config = dict(
    vocab_size=15553,
    norm_place='pre',
    positions='learned',
    init='uniform',
    init_std_qkv=0.0261,
    init_std_up=0.0261,
    weight_decay=0.27,
    lr_head=0.00877,
    grad_clip=2.0,
    warmup_steps=331,
    steps=8805,
)
MLP neurons of a small language model. Each row is named by its layer, matrix (down: output weights) and neuron, and shows model dimensions 170-340. Each number is 128 + 24 x the weight over its row's rms, rounded and kept within 0 to 255. Numbers have three digits each.
A block is one neuron, or neurons of one layer that tend to fire together. Before each block is what it responds to, as a language model described it from the Wikipedia text at the highest values.

Responds to: Tokens inside names of teams, leagues, broadcasters and institutions, especially sports clubs and seasons: Bristol City, Celtic, ESPN, 2004–05.
L7.down513:104084089108126138119104116130168160144110113149145112133145132128111138162125130132128097104126166133094151112087154094110129197146114110152120114160129137060144143127120135132174132136149150109135147105128114060074133111132126115163118151155129107166093149151110132101121101151163149118131126093122089109118124137134107145136127132149145065146115112124136108119142177100126152090136062110111119120118123122130086148195124112155120197123124168140139130110116157123173122144128117159144124153132150157158127135069
L7.down942:156122121136164119133125088119186136162156083149084164146140139137111135131121128122128170128119134144108161140111081114129152107139156151100122142135153107134112118127121081161117105111080165134151089118111156101174105096182189141136162114105131126105133136155115152114141153111168138170145157133078102104109112178126091083149126147127116111138116157089110093143150112166124166118171121151154092123127153140154131165098135089167122105110146098136163100104093122174128129149150106140118151100115131121178139110134
L7.down1166:133107160132103111162102143119120168126128119080126117152110111123138105133109135112175123081096139157115132139180124136081104121142113133121144087121142120165111129154153112113131082169157122106118090119166125155123089098119091127158148114151141158137154139135111118143113188078116114161135146133104112153151153133107093111100127096103132102119126136101099114111193154178156125120153135122124145130118111122157120136080133130106137166157130096166137124141134161148147090110127148125150162113112116167131146106130
L7.down1454:120127108120085135131142078096153093131146093100119133064124150123169135131089093132140083091125153134124176113145157120099107135124166142204108132103122103169079125103097140138132151133115133083136145119120150155092107092161129137115141147136112109141090161152133115117166159137114127127167101135180109167131126120148127171123118094163107123102110128102072117083136166155144152100137136147153107158099155109110134144143145132118158171144111142143150127116139065141170103111118118087144128109092099084126133118121

Responds to: Separators inside or between numbers, such as the comma in 253,834, the point in 0.76, and the dash in scores like 3–1, in figures, tables and dates.
L7.down352:154149134157128166155125141110083100104136131090098137138102122126139113106136162109154127128122138143162116146109116129121110110145149119080160101082104121129098134124105157097176096114104147122166150099144149118063120116151127125146132132129182150161105146112081103128134119124166111113132113121167121112110171121102108141099114110120131092149107101119100122087139168148140064162167116081129161089168137088135154149130142101107141121118110160122122106101156105131135155138166147149148101109122116152078104091154
L7.down1811:089114083116107124141117170111093156145110137157124125123160134096174127130126115140130119126144158113122109119139141104130121089101147104140151139118142127128152123150128142164121134144137121122131144136094092117114112097102096171112091133103118143089124157114126155123143169134126130161162085134105119104117164146129173114090115120141166122097121125151145138150138104098136153115125185107156114170125096141106143144137136122161143092140137156112142132173153198116168158147154115132119115115154172135136124106135
L7.down1965:161095141104139155152145161114131159111083123092126107160138133148090138094126141146165164130164129143171171112159113108166114131111144109116132134115097148126105130126104125156180163143113090122131127098116124126149095083153107120128109148140163172151126128066163130115112111130108108141135133133139105138137139130080152135111143118124177093118142100118147082184109141094127184149149150104145104117103129141135134128147154079139110141161098150135087144154136117178105180158130132145124140111175110095162103127086
L7.down1967:122109121166110150128118135144120144112147109153110116153105133093146104105135150130117129124132137120102130081147095136112147125111101094113099131146133131098116114110162196087114153101129132150137124134132137135093139111120170157116090108187132109128136123157108132162135122115107087116126120055115094151121072162100145146085086134105170071124140132148132092093139111132144115116164102111155129144118131135138107132146170111087172135097150114114095160131132139070129142153107111124102156146131102117112117150110

Responds to: Names of countries, states and regions, often the last token of a place phrase after in or a comma, such as Syria, Wales, Michigan; also New Zealand.
L3.down66:166145131148165174136161169096162140145147104110129132118147160140140135074124103126121135182158137102134121149138145177134118114145114103152089095195111147102113112123114067124171125142107161127138136146102166152120122103140129095128146126132109102122088160128098172130084120150145128124091121141117156127102156131159149102140137130156115108106124121154184119128153140100111121110134097114117110096148108122133159125139134124117107135152153136113122137081155148141153124119131172115090082151146162132139095135162
L3.down296:150113145113142131113136134137116105104111123115097154109130081124155145178128126119162100123126123156095151121137122158122136148141128110119161076118116094109109125126145124170082115117083173174132101147146083142112074161128153131115148134127099148096146117101139126149133145130095166116134150110141131131132106116128110128145146118153150135128105168056121125076159128168109166106179098081134108132172121163132134123108072165091142129128158144156140162141154124122119113099107144118094131157150118154155114126130
L3.down374:095119125152132106125104101142167135133141123146161106085145170115152112152121099089125153147138089136143136144162166118148092130116156132110116138130165166127157122134150148135151099173154113115133128136124154136090146070163080105158144094143158092152100157098104104125167145175152142121139157122161153105147162094121083108115119117141153099147138111075157099134143128170087150129108127142109149148120144095131123135097144126159098146148129104109079124063087107158142099106082115117094155090105117123184157117112
L3.down391:106088167106122129102112107130149101123117100137160122119127122103140145128152145161130104107141130145160140130110054158095151136111165113082152124150150119129124143147077139146137097143145130125119146112101197121156083073113130123143123140112147095127103129148086126080144126134091169082162150117177182141113087121155124100122125095119111118101119109163167129111143135107138121105189117143153121090133153124144115116107106143097115146125121158135132182110142150143137131125177120106146098117131144123114067106133
L3.down392:080154108118115139130134091150100088170107104128108156140096144091127124173137151126126048119129140152152105123116135141137126114118142155170086122137112117170172119130154145131099128149119149152134107113118104132151156166129121142147098106101102153117157157108099157096187157104174180107130129175184129148127138114125141108132103166138165147113156135120144130121117164130153109125142143165146122114151149102077142133134135116115148190098156076152113103153103102168121104156135097111138151116138109124118115109096
L3.down398:132111131125143113110133158104152151140111113119165145122129127156135161116124096173129139132158153105152146099117119160112141154097125111137135124120165150150116194113097129100090117152104145172115134095147092088127148137185077137082119110197101132151136135139124106103105129135164142123135133170148134187078146143125140112120150124072146098117122080107108090153101158121127147141145124124126136160135173120124076131136124144088145145159127155115144167158125140160136128152169128130156139085157106122162105097102
L3.down558:188129141154122113137134159094098082150117120137098150143144124099100118148165126146126129109184131127116154123142101136144168115137160139120148112128114109123130152148135145132121181087130105165107132139105147154165105078112146142118163124115112151143153140086125126137099103118121151104200142129122169147131103165176093127168146100118121121103146112123129151120101108122105108128147144143150138116144097111135147138149116156107148120109147121113186092178177137128134129142160136148135132131077119107142141138147
L3.down672:145107128150126081132138158091142167091161107152164141062200128123101115150161118143129107128145149126098171124068128094141123117111076124122118125121162136142110137084047094155112113150135147134166126107097116142158071132154174137152144168106155166101115127103141115130119143160134170159170123119115133132090104164151106103151121140139134116094132149124184095129101134076131162082141132156117092122128107133089152125105091125129092124109111131153138137149150123128181133117150140147105101110156190127099119111106
L3.down948:126151141126125092130148111138129148126149175152125121111106105100123151174133124166118147131150090128101158090155148144101184117096167129145138146111130130113135210138147121115134116122114099090147120136118112104108061100137148143150097117100089148095097118090097086100141088116125118130128116135243120101142099117172136135136131157107133146121123080092124159097127152131118110155123101154125153160122083115183151146108111125127126137097165142120136135133123083121101124182116163136122124166149085116099154125198
L3.down1256:123109129131131150106123119153148124117147113136148141071118149136129122101148149148154139134139138164133168153131138116134140127150087111134102134140120082084127147141114085114104101127122134116156152125133134117109148092103131105129145115166113095155122136142130139202131132171119164108116137117103120128078157156138058092115156112145117115091132141132159089154155124107082085121133075119106123107156181171109148157114112129127150121139155155167097137115079122121121118120117107100078084156104143139180106116101
L3.down1341:155148121143148160145131091123167086148137143111116121170126135087142144125122117125120153136110113160086126132161152099119098098177137147143144121071104112138138174067098096109141120166114099128141089150092115093121135125147140129132133109155118088103137162126170112129129110110099086163068116138164182098149135115140106129140112135113111156153173140137111092113110148110130146152124098157176155142102118126117128143094074150105087149101145153112123123131110112144135166136125200114117124101110132150144138114125
L3.down1409:103128145142126120119173134126145104128154095088135132153151087145106169137140159128155121117141102167157154149098125109148104151183119088120138140157158097123133100076105101120172123127110130161167126195126152123148145103160102117161139135151104104068121162155126122121142140136120149129138105149121133111104134137127106140063151123119143102116155091152112095145115110106123140144140109149113136150110153132125096123159160157125128103128157105131101144147171127112124116154133129130127064138127159085139097091206
L3.down1447:131140122138154145117133130114136120118115124146133143109133140098154097144139122143128177117176103113172113132172139082130145091074174103106155146104158107087169100094147135086079148163112123117127159099121103108112141090136116084132136099115094100123108173084130171085108183131146139120148151116129108098121139157126149084140144115091106115149125126160098101108095145151103114139153133142152108073107133148171158174138139181144121113084142145110139139120118136110140148118156150129122127090080154127143117153164
L3.down1719:132107120161103121083106164114085087124160116147108146112157102160109114120168166173150102148103114106139101160112145141107169124117098138142126127125160113118102132160099156130094176100135134130152172144105106142152103110185119131171149127113138160147177117102149110127120130157137133090147116116172128118054139117191084113122124172164078110115150143108123131130114185127097091118126145147133149115170143150123110132118122118165104131134137112136139099179162107137132119147163142120125104112133114112117132111167
L3.down1753:129146096149136161096127064143140087146170156103111099160111119142156131134138145145114110083107129147144172114106121126107136143094129166159145110095140109112134142115124162160158119139098122085131123086116127090061136150164119139123105127140142150143090157143101159163142076113159150113132144129170165127131158110109134132112128154144132136108139100120116099119144117140136118131129116102144153152084146117136122125146145114171113102124155136099093151084121158136129106180123152144163113078140151143126131124152
L3.down1872:132154104109088154135165123080115067123116153110151119138158137150152134125148156133153153141118125106112184097155118160113076069104129139193086126091120086120158103120182118146116125126123103132173125100146138163118124117124109126156133102133125150125156132118117112131106140150105143120149167129183071124106114068119138113121117152123121163128128116112138073124129150117122114101196142115113071143128157076137113131144172116093073144145167143125110129168144101105175082102099143069120129135130076134115115100143

Responds to: Pipe separators between column names in the header row of Wikipedia markdown tables, e.g. after Year, Title, No., Team, W.
L4.down588:125097157166113139133126160108103147197180150115155117143167138121122152112131117107118140106128153145150138118129081083087111143107113122136155127116101122130088126106120112140146121137177173124127107124101140160102097142144154178082118117174151131095132081127149096096110104116142097159135131124131134139071113135149139158141147135101142142109107152086132146131105177119062166143106162167144130119138114130087120165123098136100114135122125153164107133137100179113158138132099152118108133084133101118104138143059

Responds to: Country, nation, and large-region names and their adjectives or suffixes, often at the end of a place phrase after a comma or "in", e.g. Poland, England, Mexican, Iraq-i.
L4.down67:141160097136153117121154113107142055157106133101094140142138169143130118132109150138136139139136155101195150119153127129114099180134127135131118108104154094139106146087123103135175103122117141147158155145125124127143124131146130140121124089135120133129138097115117106113127142110118178103088168152078159119134129127110126145148142131132149121151132145122118091146112109147139130114165124148132149136074097145121136171165150157148119120054121109157113104102127092165123113156106129114111123152134105136129132104255

Responds to: Punctuation and cell separators (en dashes, pipes, commas) after years or numbers in sports and career tables, e.g. 2009–10, | 2001 |, 1st place, gold.
L3.down45:138116140122106158093165116145080122130149151106111071138115131153138108130116175140120182140143156145113121148133135107156152114133134139157090111133141155131117127135165106076105167101090103132130131143141136143213115115141124118110082158114106110125131108084133102151137114108145128130131140121173120139100115145132126112153133195119097163120125120145096153168128088143124098109123088142141114081128179093128218114159154159147135157126148115099140126161125137107096137156113130160149120094118151129089138125116
L3.down65:122076149090111115147166132102103116081141117135113134091095102144139149108124137098129146141126167137127140112120161137134114118113121152072118114107115126099133133078117110094162103156136106135167131124133131160095187116172065088154140109137117144144119143153076146116152112131096101110113096167166132173125129071080148114086133123128104123167096115113129142150136107142134156122174129137117158124142130125136133118082130118094116123116154126104124110127073107159131151123137093104122114115143166143109158163097
L3.down170:106130150105139140133133131102112163079075126126146119118146115133098100144074128138136136156117177141147056132156133109127154099116102129116135090122110152106193150144152143083117120118118140121166126105146099101153124115142115143108160151123117151164106102153129113128125124117141115145146121167105166134130107108100101140130147116117138145143135137136144097118165134129191153109130153134082122116112171104165063121099146133122116102115121148135106106111128176149118119146120165121159122143154154127120160133078
L3.down217:109171135133155120116138117108145144101069133092121111103114122169145142146160182132110107136070154126170132121124123146101149111137129121146118108113135141125158124123156142146124163110144122123125129136097144135104143129165134052112163136117118134122115118130133173147130156103149084149139159126158104137094139107142165130159133132074142179130142121127107098159157125146140123119115144129129099135139079119116084122147140109120143126128124109126137145168118157100126118110143164115165139103140149125112137116110
L3.down312:102088103111134112111136096107154161131090166120130129136142125160089119148096138152151148095147152156153105114103116088090144146139122128148147117113126136107187133123125139118141157115148112086186104104143138068109135102152144157118166098125141142116148131127116125155109150126116111128115140147056125106104119146085098122115138139093144097150103116162164100126145106158163119118133137086137153152102112110120118100172116118141134153161115113100134174117176105110099101174182078110108123110119139142118124122135
L3.down434:219138102130161117078148121127133137134169087166130131121071110122091138167192142115088123164150141118104150116127144107155135097130103138115134131111148143088147127120143100100123102137129098161134154110145121098121129162091109141118157138127182127130084147143178124164121118122140160154121140166170164078130132150168120147076126157143131126108164121144154083120176087115093151115139164121106122155139122176140174140071160149122139106111160157129137142103104162113059120112112152156125132095073154139158098103096
L3.down484:138110120110170122113151118181119127100112123112142168143127130130121129110128135146135131130114081164141093152125122112113140106133130108138109136102118125147182105128123149121196203108110122125151107172109154158145174117113118115142161134134108157135177134123124109119091132109087103131129164163092144064104169118146114115100121140084151097147127059100127111112126121136147117122126148140131116143139080144144139120137124127109114170188147086113168162094127129147112122114084129146112134113145158168148149126163
L3.down585:120124147182138153120119100132072137150126118145121125148160141147142122162156120120088113158117127176143142150093101124158083096149145145091115113114151134145163180122104103149122128130153069175131110112152134144093124069083182129121152135108110124087116129140171097114093175126125161161163110146122159142103131123108117137137135169132108153144130158168152144113149103133152142094166158153141116105141137123139117072134120103123128107147147162140163119142147149164073181058122100136157112121149129113081186143142
L3.down896:176156127163145130115148140174089140094143069159099133141135109126093096096159132084109125147094145118090102154100139117168120099159136098124117142141115131115120129109163071109116159135163094117129118109141111108067113119130063146130145105106135134128145121159152141101159127127148141179117100128170138118097114136110101146076123145146105146130098113115104113138146057168143134112135152134134101146104142132131089135120146146110109096131127143118153139107193134102145129092090117165172123134114153155130164102174
L3.down1043:130140127164128111160159099143104139113118100153102141113105127157142128150178110129105114148123146126117123118113120149156176122129113098139108114115104151134149112137124116086132190141060117123073158142099085117073126130142122098142161113136138146135123125077131136121155122120133188136175151135127154101098128086113129110132116132127139143170140146104188104122126099105113111118120168163133115093128111190095105128101127124101072115119105116131153139148155168119116110116123150127178118119139117127111159144194
L3.down1361:160110121121140137092189113129144146111103139108114122142141134095124162161148149126114094170136146191134137096121141103135120124163134125103102191132178121133127094087129099115149120152106076116159158125143158195119098122083102070147132119147113180147112160162129101137138122128105133114114119154114135111111104134121060143119114141144097069102117123140147097132119103105167159142172139197154131115156097148072112140139145151074112133140152115090113157130122149143083126118139122158144109180131189151121104102195
L3.down1569:137096148068146127113105135118113136109095122148118160146094144139093173124126110123128153127108140132149142091138100109109195105116118119095101134110137154135126096076172149107149160185130092174154109142142153127152137091082114112125124092153143190146155147151115118147141153153144176118103140136117139156154157115135120167119140118088132075111101141127134161106147125130117102103140138137133147163129129134151119122143107121116150088116106155114130148156123131147127126109111148151119145119173150153097137076104
L3.down1661:103088153132142140153110142119119113136124100121127125096180131108114111132132097138124120123088193112162151119164119116107165121179130086143127143133142111145144095157115118117116168119140126127150126191152153100128138177104164099168164129122125133124143164100116155144073113088109079121110149133148093132110119103111122086127143115087129123148118129142114104123143120103093122135172151144108141190149094122139135072117150111141116137184109110135171116125139148087141149130109160124121109108111137101105170119220
L3.down1748:111139131102112160111177161161142140150130124105159084161111163114123132125115151179139123134104121128119107111119127107132098159127123130124147098187123122121137136120111065129104141191115111116141108106109137104090126105133137132127111138126109143117166125123132122114109113105122099063123137084151134142146134152164121110138142162073164095173176129161135173119129139152122144151144137110168135108138172121120134159102152145119149125139139107082132166124148149159108159133118111117106121112116123132115120136113
L3.down1791:140065110123111064125122105113110139143115117119150116139166141144095170146157104098139120152147136142125132123154183140104131102122081150103115091143151120141097128146125157113154069119102136118155137093117144085120126143120134105083118134146144089144125135153139113142168111136088094143155136079124112093073138107111147102147131087137147138118116094126100088138152115116110162169123139160115115134158179181139137098098142151135157135153132147138176156097151147108124128102118165146113126108127150104127102141097
L3.down1937:145113130137084127099142126138178121140157118157108167141137122157122104134124144114167162147157129117157136110148116143120114109140141127143155112118143100136083179148132117138108127142127128143166200160143133118132109130139120132143124119143077134113157131118113154082115107124131073110126143127133139129093126133154112118127099166145083097151094161129122098157126076106146112123183091108141115137092159173181154127162164141164127147119145126158143106132098109135134067150138114117128087127134141144112120139118

Responds to: Pipe separators, blank cells and digits or header words in the middle of Wikipedia tables, mostly sports, election and statistics headers, e.g. Score |, | Votes, 2 | 3.
L3.down18:122089144090099162142167136114138158086131079145144119118172178146182107171091141116190100122141131135133087101150131091123161139135092150097101130122098117088096129108139150175126147099154129128140146131130110126084091115111125105117118167094121142130136120114180094111127140124080120105119169150130171163135162082117112152143101149141123144119097119117131077113142096091111112128127151149145149147127161167104116150146072143137117125133168113111117141128067080131138156114132166155141139114073122156139045113091
L3.down305:127150183116119161165102151123170152134124125120126097140148145116150115176093168102085085176109170126093132114124101149111135120090165104120113138169144136145129107128173122063146164095091126154165123085145147120098117075157147128146148153084109148174110136142151165155097130111179160113173060110153090117103131112135142115083154132143163093136142169093133145116106119125136144091109107094091122114145160143132125133146135163125149100122135135162121128109123069148139134179098115127093119136122115119141133105128
L3.down354:134128113148102132148150175105103104167126107141116164126115133138174099160130138106104110128158128115128167142116141163100128130142087139154112129126140117201109079126146085173144150124160113115106107130125096159116126122142135109114111111144145134133096110106115168099133194143104152170097151076147116118138104102140156132119126115150139151136114121120141158157105100092123136125139103109115131079157133137119151132113132122102142087139128101100153120111108132113185141148127141122128166042123099119135110089117
L3.down358:154114122150142155109142133124101150107136107144166091151167130152162135173093108123133118128107120136097126180139161145108106105138138104146126110117120088151152131078150131125072123086141143153123123112120155127099120185138176143120120151144142137107139114142126166151121139107143167153091156148151137134119133136142113156149161129121093146094146110136102163183140130103118152109109130113106166053157125136108124117119092165140116076129120125129136149093156141141165163107107133152143104149107124163121088164077
L3.down438:144144126112149104140087153146129174135168143160117122162139132171157092149117110128101166111146124128139118137138131114165163124133158110144138092126134124146112157148113117150116148102101160057085152156087133149114105116163134094105151144138098095123146103108136147111118177102138148162173112137160156103073136147115116144116122167167132131150124116130100136151072111106109143108151131165117129158154109076109144119152115086142159110103154085117137155132107134124099115125133153132119168097124101125150128147081
L3.down640:148130154138094126098113104145150158154175121133114111146097136128133150113157111130173120181122131106126141158119115141119102166093132146157090177069150098138136120115130137170144179101139094140134143120168153135118114094090121134143128107127154138121097112149143133104132130137119159134122151061109090155126160144163092129120130161103165107137110145096117226124146139130111144151106166099148101105171150175162089134122088098093121139121123121152119152149144089158151111130142133125126131116145137116120108139131
L3.down806:110096133128131135153099117143130141093127106175158155117156133109155133195119124126124148136116164139135133107094140136097154097069132103139097130100126074093170121123166156124159093128149139168153159092183102128091124145109145146128154139126152134158154113111141106081109144110094062146138115127140129113087136103116101138124167159111139082138112091101173137140138113149131131113126131139108150129081128103099170113176115131145113139169150139133154129112111101101128133122110148154079136104120144180145109115129
L3.down947:128183151133123168154128112122157165128149094129161115126172134094161138156089123141133130156101121116102139155104141123076115122113125103130177146110141072143123136156135132133152086119106101161180122096123112157101113170126137124111130139109136139137152089110120120126122105067122091164133101139101118164116087138156141130096135106126173093131104117115132153130106119101102126121126136179127125070145154126084119114132151152132165123140181168153117141078118164142145119113129102152107158116154159126109119119130
L3.down1000:146094130137116105168109165117130102139078108155120114137096126100110111118167166130109114158141097153122127107119152139153112122167140139114101143097127138110160135111170159178093147118137123078152096156128179125139116151099122139114141101130120130143130163113149130089109129145123100132126122139104102126102127155108118081139075125082127130145102120162140186068128120122147126127145112152133129119106086114157102128164140099094166142110064110132149116150140145091097163139145152129120141127109115130144142161120
L3.down1007:125129121141137120097130101152197165132151149157149117173149146152133136171127148156083106114130104127091130119158138160161138125191132121178122132084135166082077115067127123129165151135139140067126139148109173140181131105116104112121118137119128088139136137099163101126124107117080135127131139133124143100126140151105136126092096140126070107126124137135159104112101123123113131110157151102120117120120155111127117119162133121109129095131073150119149130130105135153161134120092141150105141137110147115110097132095
L3.down1053:114160129145144136157122094100160139098116106149091158125099114111088168112124097132140130140144144103121107106101116117159083122089159102116099098108118129135129174159136125140118132142148105121119099119079121120103144153146151137121146109128146100183134095134106131142176170132146127136137149104156156150146171122113120097133165128109173107153135131137136149151110146093167125153110090149160149112156100132129149101120151153107098088120103118118149109091134110131145145107094103129142158100113088104088129107113
L3.down1275:136126111106081113154137174176104112167175090133111150149110131143163165094122130107107118136114132138133139150131128153106151107139126098168172132128104141103116110118139111134129132090119094102149126124098116134154113136131124104143087110055123102111144140117095141123166158102152145109161184100131163112112150141146079089127129132120136128163124130115088113124131102136138147142162113151136094104133169153144105117108139089141137134106173153135104138105125142116130072134144107111115145153131132106114101130185
L3.down1299:179123114166110149090104103146140100100129139107087153112140090105104136107121145154085134099100090112086109149097130133141147176168151118099141120129110142109136127149100130120139153093127118114178148159108151120158137141155112113139098139154124112127121159121137114119131136124114102109157095149129177144115129127130127096137114144107156156112157116182109166144122147121139138103142134138177143092141088089138136149098097122118134112152078138122146157117112164156101158169161137127130128089137171137190070102205
L3.down1412:142124153136122113107154104141159115104160106145102138183114149186110125135127148107117154126132148115126154136132118132096099130152128091144114105121160078154083130100107101120119162145129109137092128142140122113153157102120081081106163172125111114120106178107153140120131176157148153097125162146125107129143101116143124127131141112124143141117136136112124145139113127109141090115117146130128101134165120123148184132128128109126155086118128079091115144172143123172145111112165137101107136085100155091138109126098
L3.down1574:147078110100145122115130124140145143119096150140162134109146117170129119172131120148150125088146136135171089123130113075142159148128084111136141130091128136129158133134157153178163134131150143127137137125127135117108167100136149109143152119133140135128220112103163135141123168097088109127120131147089138105113129100091129147139122102119175097128126111153205122090142097119143116120111172097122136135099129100104159117141118098156160127164122115139143144099118100067117115146089110117099095161111123172128163114121
L3.down1712:119151153144139104130122138116184138106096102142111098129135141097171105125080139122109094151104064100126124127096186149126149148137173088162132149127166122149139106095099138140107134092119126150121114104156151148110171124096134142156096153103137104111099135159139154137135101103123141097124159110137117161112125104171120111119137113094153122127127093124118134137122145120136142092098119119141116105153141081114114079158159190130128141138152151124145137145114125062144188113118109172103159119110134162102153133083

Responds to: Commas (often after a closing parenthesis) that end a noun phrase, name or date in mid-sentence, before an appositive or clause, e.g. "George Michael," or "(1924–2011),".
L4.down455:096121132116121111143115121113111130115161103139116125145131137149143153144132135107133149143132156159144147129146164144108111121100110119141100196064139107105151156131107108097131140129113122112108126119116134127108123132139128124130129120165169111129135122134153100143106143105143126130160160126183162118111110136134147145128155141114109111137082153131117110091134079105132161141116140125147173133083152197129171171148114099121129106128129108130091169125134187162088134109101147128125113099091144141157148090108